{
  "hidden_size": 160,
  "head_dim": 32,
  "norm": "rmsnorm",
  "norm_place": "pre",
  "positions": "rope",
  "rope_theta": 500000.0,
  "tie_word_embeddings": true,
  "init_std_down": 0.0,
  "beta1": 0.95,
  "lr_head": 0.00593,
  "schedule": "wsd"
}
MLP neurons of a small language model. Each row is named by its layer, matrix (gate and up: input weights) and neuron, and shows model dimensions 0-159. Each number is 128 + 24 x the weight over its row's rms, rounded and kept within 0 to 255. Numbers have three digits each. A neuron's up and down rows have the sign that makes its largest values positive.
A block is one neuron, or neurons of one layer that tend to fire together. After each block is what it responds to, as a language model described it from the Wikipedia text at the highest values.

L3.gate188:168137135104126159147113127115149147094126085096108099130106134184121112144095124067126133088107103106125146129172129152111141117124144127098149165120159141150102088157142147140115152173148160144135069142141162111129083102170149099150121156125153159105105127094120103154167127104076130160118154154113118100097099143152132153135100128112138115136117102120123113124124144134144114120135113086119109142118121117169159131140115167103148129118085114124131089087171182118119108149104150
L3.up188:131070121141132125113126116118136124127155133129163089112140162161160145115121172174088134097114150171143149160131121202106122147120139122143066145114087162134112072119181124129115099141116135133134132114100109143159116099103159105158079107062129127065119110110140124131149177129111160144105094139097113068136145135109133155116125147085126123132121112124112110152096118140130143136132160120162131111141109130114157160136138135130168139132126129154130124114144128099141143123168122
L3.gate190:106132161153171117110115129131165131141103126116120161171114132121121146151127111118147130122114103107152128161102144131118121145120113162187123089118156154089130135110141121138181133160106134146151119121091093132143091144144094111085124114104134073110118138124155105129120161142145108122090131090138124125125142120138098093136130113085161092103121121098124156126104160149121087128159146103150131103128164149108177142211118146157106111104138139168165096134146104124121188123168104
L3.up190:087090153124099107088088132129142130139100136109126167156123121146136130134130100121172092154123132127100131124096117097130149070106185117135160119111129117127126123141169143122138146118185139136117124129143140110116112160115105145108141153097110129122153094101060127113095149053163152122169164135113129112119140156163135143090125113145125141109131153121094188133124109120113130087116105132148169149139131152123149109166121154129137082115080129127108143138172109174108132106109130
Word-start letter fragments

L5.gate4:089155176164108169109144173119108090103159136097140118141139169140093111149103141128127145128139143166126150072161154138131158116154141134148150124120125134124103115098115148112115174140142147087103162122137127117098143098076114123125106069112118094129139133108144077129119153116139121098138099092121108106084146094066151142138173095136129153132137121119098127142117146119166164115125104134140151121136135156126160131176124162146112171184112141136162123106145128111153131147125107
L5.up4:129165184136126150140126105127165117145131111070112124096144159142118107153084158174129146096145128154131161095137133125106137130141068203131139168082127140123168155085106152125107106109098125100094115143140119118146107133145115155111182067143153109126142123137106137142124163121179162091130144111135117130109155114112141114110122128139140116175133140111144145099118164174148154149127147137136142133128155178138128127121141073136128134156162156149151110115139111135140109153116137
L5.gate35:143174144083159081136064171193132151122119158124108085110112124134129133134151119145128100166153088129160134104093101119130116164120100177146152209157121128130125128122130123122130151169107144114094120134144094138091113104116147107150089100103133128100134166156124117118135138135118119144132124130128143133176134152136123124116117100160150135164131097127186114112087123175123128167133134112145118168128134172146134162163107163144156114136130115113133127107144117156132142127098107
L5.up35:118161153133112129154151129130156118158155111065136138110155120149150153117117133119166097131139131104115105150160125163152114152083098152122212140101127150137128094104127168096115155151126119125131143110109147140122132104082107133138135130158153155077126141162109141139115152114121100125122117168083133097123136155127130131131112095118132122109114156153109109149101115164103159124145108110118098102124143145110099150109113111126043127172147103196153156162136130113160140160138122
L5.gate37:114162094107111141093101106094137146100147146165172113134123120117111126102143139147131128106112101157107118103126107133145157163139218108118145138144117154146089139147127157131145091111150100140142102131140100127117103123097124148170118150092145091118150065134114152067153130138134134106097123100119123144110092158110148144153148074140157135140170118133132112126087130142137175143101143196115117128127097113126131138145066141103111146160133112148118135131157145153153130154136119
L5.up37:137138167136120121153126100180150149120123118116131126134156135141147143110129154083114087145131079130149132103116133147085131136133101158116143084096123131157113116133170095099137117116117084127156112142124176090130150135101146153112132116132156112139154148173119116182092139145134163118151114152091121125116119095100138112097102122085134100145109120145119109127143094116133138139132130210165113103106102084134157111126142107100133155110138193149179139148140173138140153167147112
L5.gate52:147116115133094121126094107180143124146160120151111156161139120143108136064187110132152099124127156099151125096120091146070122148091162165144114146103133123114092146157131136122156147139135128120140179155134153144109102155127168156129138199085139096116150133114112122110119156137121124165124114138122149142121107138168143124158084136131113093121136146098133092109112083154119153137115165128112100140112108119095127124128111131132163127200115089147131115122131143125128182098110119
L5.up52:077106081160130119122128174130120128124141132162160142126140159105155130135138144149127161097158146136130106156138082163116148131122147094108140165081130138096152084120161119101087143172115110146091145154145150166100124119164130101133140131129102091121136116142163142109113150086114109103121130129104128167154143151143127177132178138158140110155067133104107106089115110140127113150172100136134144128126116146140189107103127169146135147121120128135081120146155099131139149105142083
L5.gate53:154111135111137156108131091162147124085115104183088128182123098141123117122135092132195166140140105118144102152167096115101125123119147154105105125151125143133150096128139110107145132176125103118123130142149129137113138150128164105133153130160107132139133151127120097142126105094150110141176131084164131120144139147159165106098156099108127145153129135100131131073070117155140093117116107166185140137144107115149156068116117165127115115126126132138128153124112083167138131129129180
L5.up53:116186178116144124140139151102153149159131103095128096118117116132135122105153089129108173130156155151103161177131097125160117102101126100143130142096174126103089107138119134108123131131118091122116135097153119070117158116162118122150139103114121173134111155149124116131079101146133143163132165098126136133118146111116108127132095186112132138100144160095101153138091132130113105124112119111138101136148122128162172107118100135096099147175104144154101107184184136117112165137111144
L5.gate180:101127104159190097102112133135131132152157135133149131168106164123126127128122165117104078132095144114133154139093113151089153082105138167115145135139167119082115073124130125095137123137160150119136153145139131135124073112100114142111107123173154145115136143139107090111126084126157129127127172148124107172102153143142141179121130096136098162087153098102134102185156129186120092165144092117130133126135111133147116095131143123141163151099126146125140104147147142165151128128137130
L5.up180:153127129168086169130109123142137139181127119172128138104163124120155149112202122132116100130132080097093137143153126101122141118106143138061155104133131120192108165119135155172137139138113143111158152117114147092125113153089164133149162114097159121120110139131187136132143126088131134160108103103112156149135160092122138078157137118151140152136152113139109100102169126155104140138100101126149115130087156126145107127099133123101105122099135118148147114150142090125100096135119135
L5.gate280:125159106094105169116126119166157146134151116131107141103139142132176126110121143124113120160112141189099137155131114168112107122096098144104147143188123161124113099131144127104072144148097133131111122130100136066158112091111118132145140107159165124111123182123160127138122112124118150119171113152122084117137107158119157139106128082173121109162130100136121109186107124113099108112141096158125135170123116114166119128119102080103108111150120149129137133098169141159155116089152146
L5.up280:119137140130136103104189144145152128141154110143139091146162140134159084159154103084106078112131125131098137123111091118122151110118125112106093127100140098160101122149151112143087108170152107065138129164132180112121145124148108115140137154133146142130153160118129140136162099120100121091169131113131105134101166156148091109112146152155117154152104100104178106132152104131185145122143112101109100130147134103113155110138162129140112146115177125148109069152105118172128122098127119
L5.gate313:118148166129150073114132151131160119112116134131093109113115167143143105135095170163123072154124139101103100115096142109153151146091152125135139098130141098132108131158133136129105111139124119111131186123078147140108138134141150126072118148129109160119195117112162119139112139174151112138120134150117133132118139173133095136142092083107125084135150136154151127103116114118124134146130174158167080099095139124096095138163092110139131135112110148118131121119184146143137073108120167
L5.up313:134121101136150158156105161134150141121109137131088110120109152101165075109089132128091132170159095108119164108127145142112123152135152123120111081144134122150104125149204126141110112120160116137168104130081165146117132119110165152120107115119175158144164147112138118086169108128151108165121084121150167150113161143111107104152126149086109129114142171138133112132098132084123146141113131074141128114113075123111159145143103141162087110147121121116141139126132138167143085119102123
Plural noun endings

L5.gate13:130136080158118182080128110138158132079154104129126106147147108118113113124138119138172126139128144147137184144123129075165150126159183120152134141161133142122124115141152141158116116133144144133149091141157138096072116120172158136151151124109116139133116086111110153061099172155118113139135114159160124131119143180141121119159144104138123158159168140129135149134140124114131119101143107117146125102113123120160160160119146142120166156132183154093102107148153097111094081134121120
L5.up13:154126184109110137125158111089120123075105121095141142145170119115091100136093107143128112128106192122100110140118107133147127091138145144107116128067107112147129136114093116159098125162123113144119151099152083142126159124153125179117070138134157125124114093173128134097167147129073182167120150160125119117155126121139075119123156138121117121142111145158174142136126147110123089174119120120118095131138142157090183125127151147105137112131133149131102109136103109110131149134112130
L5.gate32:130137141151157171106133111100168163144116101145102116107097146106110128077106148111146114163097141110122130117137149122141171173157121152104134118108114137117105164129093105125158158131132176110151104157120136134126100150168179148120118118093141158140124126148078181123117110142130117117108117117060092136100075144138148148139136136116150119144135125092079137131114110118125142120090135085138128112109149098189131134112150110122121131086133148158097124138108099073146165172126136
L5.up32:143145133163121140179151127088112123133128146129116116099110125108105123149141079107107099136141154140133138184163132125145151108102129131135109129148121157098118151145110122130133129105168109105134129162140117162117132136129158092183140056138152112107090119142120166136127136115124122145165128168143127090140128123116122121132115099160147121146189130104132105101133164092166175097107122081099117165061096141125158131108106137151102120124110089101133135138106183167143127114098160
L5.gate85:128130121142076138144130094112123140149087137145142161133107146076133102081089125122100125123121164135116098111106079137140185085126122160152127111143159125153079159114108123119125083161131109153130145159135170134158140159171115131137120080101074127126130151168127189129160128127129128157138118141117114164155118147143157153132110131104110172121150141128136106086144129110138114094184120162123171165125097113136117122137113119139154128124114132129138141102164096148140154126077147
L5.up85:135134123118091175128099106108123120131095149122163191113108160133101117140161115104142137111118148127096125143132132133110136161138125130146069127156079112179140184116144134159096102116107136168107159147142163119115093100129133140142139140141121117164104148133123125147187149134137144143134120185114148168127149088113110113115147120141104133137090148134128135069124137126134096137150124110134087130142160084156150167104144130122134089107126064142149124147167135130136117128177177
L5.gate99:169132131123097172131114130104153144144107164150106124133084083115162119150118081142155140154127153104162123149086150109104152089155124148126133102137126135148084112147100158148106143124134131108101101126146164150137132119132124126181109116124154125156154099144159132069140119081133113144121183178141103144120142147130134214132115138107146131135081107162164122129144159135110141159124101095107140120108114151113125139138132084096113122148130111098148127154130125109138120174076116
L5.up99:112120149120133128134113139135129102126123126144085151121164098093102135123127143161159112104088097149104114149155121085162130137107152098086121137123120129128141127120165108151179129116143185112096153140115120132175108149087183124210133144126127126086116124132108162108119106143182142112154135099107077149104132140137136124119125129097158157181105080144113130127116135146128136155120123166131173127156094109158107129130094141102116124096153122122149127094145090158154085122135107
L5.gate104:142139132131080146126162113121126130111117124134154102126109118093117113152112096115069102159171132127141121133174138149166154128164099173135161109113089139106084112154112142136120113161130117105118159095146127123092146084111156132134164093097123123135145140162132126119117150128123095090128078169109127143138112149132145147177146177130142092108096116112112145139111100103127175137172134133111116153130123139145077112104145100074126130131171144140116125140129133140138059111096089
L5.up104:117125152107117143147165100130098148137143131128074089096142131163126165100139132148141131130129145135136081115118125087143182123135175191111121154106118117132136145161155149118142122160092122141169146113120148120113149140157141102167122135100090169140124083103110118115162107125142106120170095164173131158084136101129113107148124136149100132141110120153161082133141139125150076126168078144125101093102111112156070113153140104109137116166131127125092101143113147136119136118142114
L5.gate122:119132129132135142106121128132111123095135098110160101127135163123101103117131113089093171161139155147119142150134157130137139128150139121141149116157114105107171131165125116117122108152112122106098068133148165157096067121123140128136151102139082077093120126110163103108101122100115100124098166128108145132157156144116102133110166092162130138139109113134127122122106133142119150148147093102164065129183094148128139111176154113112092088151161137085163127109109152119126079160124155
L5.up122:189146114103107147141118130072131142099096130174137119165123096117102112127152116160084112126124112163138170160107116126150096164125133100109133128192085122158111107131137109148144100117130119126120093124130144136117104082087149118091123159106089078120140113113143152116092149090140164119130148151137147114134151157089120156135108147130136171154124101158112148152156119167101153176138134085127125156142121148159089120137147117124105075100101095115110098111116118129123115124101135
L5.gate166:117184146096122154100133120104144106134126131149134087135127115110130102107089151092154124134184167100151190095088143108100140104118185127094118141084161128121151149097114128110130127132126136101136145123148104115083168123152123148149097102144178132143109133126112113085094138147138113105120151148146104118120164096123128158161099117108107125098112139126135104133172141145123122118190138128120125142134149128130110104114098160127136115095111118114140105172143069118100167137183128
L5.up166:137105133190156128091133105128119129108160119104135114074172139075150152136094106154121121128145145137133188106135136140152140129130182136160137137167123115113162094137110127143126129147105145122201140127122201146136125105115102149098134151095126136125110119114142116105154077159154132141133162155110108141131106124099094124101110181148119148108082168134141134104117143113105106111164105159154107108148100158130153144101103146134131120125152135116092119111136077089144132134119127
L5.gate282:107140139110192138087133104113127130178131089160099153149113137162092114146126143116112098123120111127115161146146120124117135161146139142121165114143146116140132154149150115148120109108127126130138111141142086130104114154140138086136169131140178150148111118160164078135127140093137143153143153177153139101106092143096080112143103185142146164131120132144172146141127123091147121091133129167154119131082098063170113116123124103136111165111121093140153091165125084147128134142117139
L5.up282:170120109142130107148098143094120105126155144096134096142143135121097147102109121153123096069139074156061133116110142107146137104104101154131130139134098112108138142122100124144123086154109167082100124155129119140128153090122116148152146110104161148163112117127112127126129173114138093060114125144124166129117133121154157108117132106148092133140091115097140118134118124111113117116126096109101115082102146141121129147138136125106107099113162175100082089165055124134092143101120137
Defining copula after subject

L3.gate296:095163106119144134128090123102124129136149151096133094102125136154110184092116119111079117118130093151179143093154123152109148147115110160070099107131142115121100112134109118181124091132125132116128109137166124139114126124119127097113127146132109144139141109127109119100112123156147142125075082100164100131129139086113123151151118113125165175136116095151148144113108105140104129147166127113138097158168125170172156130147110133101121183093149100138143106160088111096145156184119136
L3.up296:118163102101128103148133123139170174113142070138082130157118122156108117099091114111128126110125098153126154098123168175108135106116132135121141100125139099148170149086116102101165158100175152144120080120112191131124138125094172169138169144168116133140120118120121108091159116163139164117127126125109101132131130141147095123114138101128085107109168102111162109119114127180114116095126130095131114137103124108112135087158150123146145159129115121152145115175158144111121119145128167
L3.gate307:112158150116125118113134142141139115117139053102101132114120123105097143178174124125160123109107136100117156085111145139114161118144143153173123132145099144132079117118108117122124133145138141134117127152139136138090122135092109146130167102100135126105144117171140059130086122130131128165153138115147100120122127146119127171128142170151121138118132177117127145083131133147149196142088106091104131131129172119111162107136122181130157157134099118091169102127108114083145169159124109
L3.up307:108146141128112147145132127080119096123132114123066185121098143136143102130124106125145110098089149114113146133147148157102158108139136135135116059126125151108112158157107144140191154145097124126158146152134111135128118159082129148121124106101119082120157120129098088127124127140136185158140095120119139130115139140177111106164117176142149111104124129093094128106116154120126141124112141137098106145132100118128190135172132144135110174138121107151114084142119127086135153147158063
Word-completing vowel pieces

L5.gate31:102106105122112111114094131125139124134150140115142106199058146131127100113185129119129143115131095089139136103133158129126116165122100171106133138134177125114145161109137118127101097161144150104134144138117105144099146164097163105118138134104163138109129118138153119113133114174136137173125120148168157136176144131142126121173121074174113131083135079135158128123124140123091103075104170144094131121148176104122124118142141132114178127106137140122174124126118134137112136146114168
L5.up31:146115149124081122132117125075119162132110107103112090138079099119110102139136167152129089133146151138172136096157085124099109148126101153073156169125179112089123125112094116134091121121141121088115135130110145125165141178095155096101149131111138143167127135150128152164166107154141152174160177119125138135153121147108130106134136109144083174111122132146130115131119134154126087119122166090105124112142118121116099134109149137116165140077117161122173142159110144114136140129127151
L5.gate56:108129115152093122074121116166144111116114140133133123126141136117107146145104152093104170115093097110159081124136085133150096150118142090131124156111120092171106105126170090074113085136126141160164154118122121093101153145113137091140175143102104128154134132110125164119101113146103128163116131134114130148183151118079143145131161126148106123119136146088137156150106152099101167131137130135114096127143171158113146147183110054101121139122121135128137116099095126145132140121096130
L5.up56:136168094110151100118139142122173125114105097087146163182133104151151113133115136106130155105114144120083095117167076091130120101055139168128114123077108099182161142144113106109157148157149126147150123126104111128126160090128129103137163137123103167129148126124164134150161123086119127138138141118092142121136119104134132154097160135130154123160148132100131146123107112099093168137120173107120103152135128138157132108148136118086134167153107091100164106120101152145161119148134123
L5.gate97:131178174134132125109142144116165141114138076086118103179069129141085127124105139108112125113164109094180126131108108117105146128136112185103150154147167143128129097158160102113113125125116129122159127136102146108118127135124132097109140079148153177133135129104134139135130116117098075109160097123167118139115158155120137154119094126152129120137136138117108097102137106154129144117110159098144148182140133094125182164126126104117078093126172111118133114074124134158118152125134103
L5.up97:129159123150119119115156112098090115120103137154167112133128108145174136134118162112162146082126116140155123180153111091112133139137124155124138159103140130162146138111132146115101096166153112101146162098134089117104139116166111127116126104157141102083112081135117099099105118141076099116163195115105123123151102110091125141154104107172098090116117131146133171099153099087108112096152148133134152143106154114122116071108100101094131113105127119119147123134103129154091121153146156
L5.gate138:140141135161078132115166125115165137134159161082180077132136188134131106157121129100084126120139132129127118153127127167118138100137101119134130123123085116130104110136111119146115151115131090126135136088162119078159128091108120124126093122164081133126132106185147179100155154067132072193112144106162146140127136154095125127122112107108096120113118126117132149102147114138131132152107132128129092147119101123149157117133114110120129090127102124117115149063128102132120135150110160
L5.up138:166106117117123162135149163144183163161132128136164116110123161145179101068136105074138113176160140137133105137151155133119138142114099172127125080105145156110121136129160126109133089108162143106173108121127174135161111143120115136097142182158117141144163128160143137103136128134103117156138144080141136081110114123133174098127148149128129112110102089141085109115120126111144134125134100140149147151087143064147139130159122089091137115133104111129127102148132124122098105113115127
L5.gate164:141139143152148117157132141126130158149108179133137112107157111101146171136159115145112154109164143125153143118087098101125117153146100142098164141126101130146164131135117159063090140123077154122086111089132116113123139116127122122138112128154147102104138114134167142179124109120155121118148123173142123095110137119129148149114115185098106149146167120089122097182138144105118114112086143110137143123143131141155135134158132099064150125156144153072131128127090178175119139112114154
L5.up164:131160147154194121181145116106140133128136134109090091143134151104118113101147158125101164149127129115162157164129088107137100141130097080151148122168116105134100114146121086125117157094151112126099111176097124101148122148134164126088158082114167121094125115141122145101115146088104154125131172144121118127105160091130104145126130167135136172140085137132156138156105136134149123139088109117136076141126163131153127150157098112110168122106140130098148136126122116146103173088101149
L5.gate249:112080155134108129167130170107132098106119113116120172145128130127178103122140139134179114099169118143133162123124110126143132153090122138119135119150155165147126161141138124097156153135076155089100139140109139118147142136095148131121106091126177127137125123114106161167138103105098132137092158129117112111087091138138153150100096165090086112100143173116131123147105123150153096155137117130148120087126131111115182100120133138114164116163131144094136077118154126135176134177098160
L5.up249:151132156125125118118144131152161082139125102124154157174131096162146098130117097120154120107111107143126166124133182148135134133156126090121154074169130142137136139119128191081134135162157116123101121113117191129132100119091086122168121150113118125162175103101142082129182133138128087114146157148152117115122141142128113104090148122122117134145147158131121117116143147136162103156151091144136115126086140129132149166135142157133127151065159135114147129095127125107159180123105107
L5.gate304:142150149136103138098132131135150163149131115097135116155124109126165160114116136121170102147116136127178123143131087153151158145141176119123134156081150121154130140110169155085123103096101109126132159134128132083110124182178095117145156094144089165163136107085152120136141100158125119127121158160141124138076123112140144125157100089142051118099110117147125155125142127083115142093147133112127129127109137163100114110157131121103120115133105098096100110097141143136160177153117110
L5.up304:105098144119149124149144171129140121103128124135134079101135121101130121101127147124145090111138165122124163114108133147133111101088122143141082140068125125161105114095159109092156142109151148150133129155137091083135157119154097144115183097106105140150109118130112133189118119138109113107143134093126135126092181134147099154182138099134149088117118129155147131161131121108095067118110151119136156126133119139102117114140117119119076101094087158111107085088115132146103157111156146
L5.gate307:137139131088119146157156141071168129173126071120110107141126138103176116149100142123147138159112132139153091151149110139117141093144154123111165161093137112136113132152121158144148130146176141138156144105095170085150136106118102139090164100133117155119089122111117137126123112161066109159143140123136124163116118124109110118130148152110114127144127152153120101105184167111109187130116144087112112141096124144134149140155118116142191150118137120114139136100084088141139145148091123
L5.up307:109156149106162113123138119134084086178171145144133184125162123108117162139101095128173162068072087100135132112137074136134156118118135128134109121101141109125122136123103167102092124127174077152111145120115126078144129143095123109121123133123099140122155140119116148106136118146147165136110137066121142129136159118133121127151131132111092100145124143170095131130154144119168110121154112106142132112134131140114116084146091143144104138107149147158145139152116093147122133052109123
Word-joining hyphens and dashes

L3.gate67:111136117121113106144101125126190142139114149131111108153150114119159141170093107104147150145135136107094142117146141093130165082181118123135134141148138145147147111121138101131152098135142122176128175109096107107179108117128096118144131159155157136123096155157117112140117123119126119126139172104137159113130115135104089145092119092132101120153117114155130102139151171113126143129117131182102104149138194129166119128164107115148185142070167103098129157151129164142162097121133164
L3.up67:150107182125151141134118149126112173147098121096146149109137158151165121093149136107093141162120106141099165103127134126070111132111146157139152100134097137123124120140166191171162137084102125125153163127115129111144107155174143127122126085126108118140167124110141114180201096098131135122108112134136155107122126102129135166161144110137099189111158124139142096111142110142114110098169093134162164148160120150109165139116132138109132124104155121137122140122103097151115116107111120
L3.gate70:128146129121141125136140169111191094113145145125171120162162106128112108150092149111112116124121143153131150118132108133102124093167107163105142132127115171157182133107158139089098110120129116125138132104112128126133140122145121094094167122116148146104145097105095117151155085181158131152110139140107119107119112122073101137125118120106119148089132146128113150153112150093097104140106142135119114177120157119092172085179157115122106167184144118146097082135128141140084140157154145
L3.up70:112093150140150115164111115125145113175096159112063097121166139162137132094137125140109154139076118147100156143126110146185119104101137097152164111178143143135190170106120171127155104126122112143099162131134149147120117084147142119140115142164130078112127157127134110136120152141102135147122121123100126128117159173132158138113190137118173159119118141119107114107113124179158114118133106166137125093176137125163097109088113117131139128153152110109119126156126116134114139150131151
Word-final suffix pieces

L4.gate105:093132141081147144127085112117109142149135126111079126112101130094153099129139102114130168158141131138094144098154104128096110091147104141126146131130118166110138104183139193120111116105096099147177124136150131140154149157157125121121114129124151166074115107140122131139126131124158138104123155123128082111127090144099093144072110120103120100140110144123123123068115160128123166154146148148133170135116083084139135140148142128104093122128125112144160097118108205137131102119105133
L4.up105:123148111158123093144111138134132157137165138106095151102145128131129125138131149130135088127147126133127110147145143101117133106156128127160156135160139115086100133116102184122126131090188120150091097124108181146102160088091131081136138100073160131126148123130116121135150148113148132123149140112122110172098119163142140151130115115126166139159124061108127165124121131150120088093123125126104111150111118136140091130114137106155169181135164175141139148171112148099157145072131085
L4.gate143:126165143139129122120118142115148129131103157128089152137154152182110118140126178134149148153125095132132123144103117177104156093168087124164158118096102129056120160140111147137134098151121112104141148113107123099109091141090119089070131096097190124129118129159100148116111153131179145100108122127109077123116120134129106089124142144120098108126157149105150124140127077106127158152158080110072124093098142128137122135133122106139127130136132144137159166151111107142120109122107139
L4.up143:116166131131095134158096147129152070165071073057093134090125129153135085191127147105148175138140122137108112137129116148141114108131137153158124166121139153094146156113124152124147132145101148155149179062139151149128140143087146155123154124129133108114158158127114125099138143134125082103118140118131146109110109085143141145153145117110144108170115123149159109125113125136139108178137118127129162106119123109122150145132155147120098142123150126090163153171137117123139110171120147
L4.gate216:153143097180146162138091165135152130085125093135124095131144162111142127165132184125097126137156107144117142124149134136077113171141129117146124154119166093080147104066127182133101115134133139149098145123110147134118152124094144125145150158082181134138125126143146127175119131123118087112107121123149123150107122144126112146099139093145114142122115125131057162137139107105122188147154132098143103124093127087159085137102163116103127147123145138143131116144118129168132130102110142
L4.up216:126145142097133123115115099107140126148146113116117138137169131084104064157165129109116148116154115139103136139132133152046121111115148164153153127101130116151085133141103154167123121158193104135079140133108099101149115131141108129140121127110183167137151115140096125135124098103125112090109140146134146163124124109140109149081134164105143128154128079117107207125130130148111121156122139094093129118178135149134128121131122124157087127165138119160126135157139153157159155118104132
L4.gate230:092127118119128152100110116151150156167153112110141174143140159148151121118112131170147138136124129117089134121088106120120097105074130132133122132149151121141122128111059148084115119140126146111118139136128155103134151107111148091150113156111187155111169159178063118126112169151161110106146091104154116110106097126120115110135132085112132126118128180119132093128133093126120158099110129166081113120112165145104119092186114136143099157131142130099106151152145095154129101137138120
L4.up230:143131156121117122140155116118115151159116135158112120112104152155190101118114113162111136188132088066134091115128083129093139098111138198117141164136107143080133122104120111099135158167099148079150121133131146163125091137137106129112152109115151149098144099159139125084110135109159116120149153112147100126133137111109159120123098190129153118133152130157146144134104147082100132134132121153118101087159102123177139127154164089104103134108088138129114144116125129115142114142153130
Word-final suffix pieces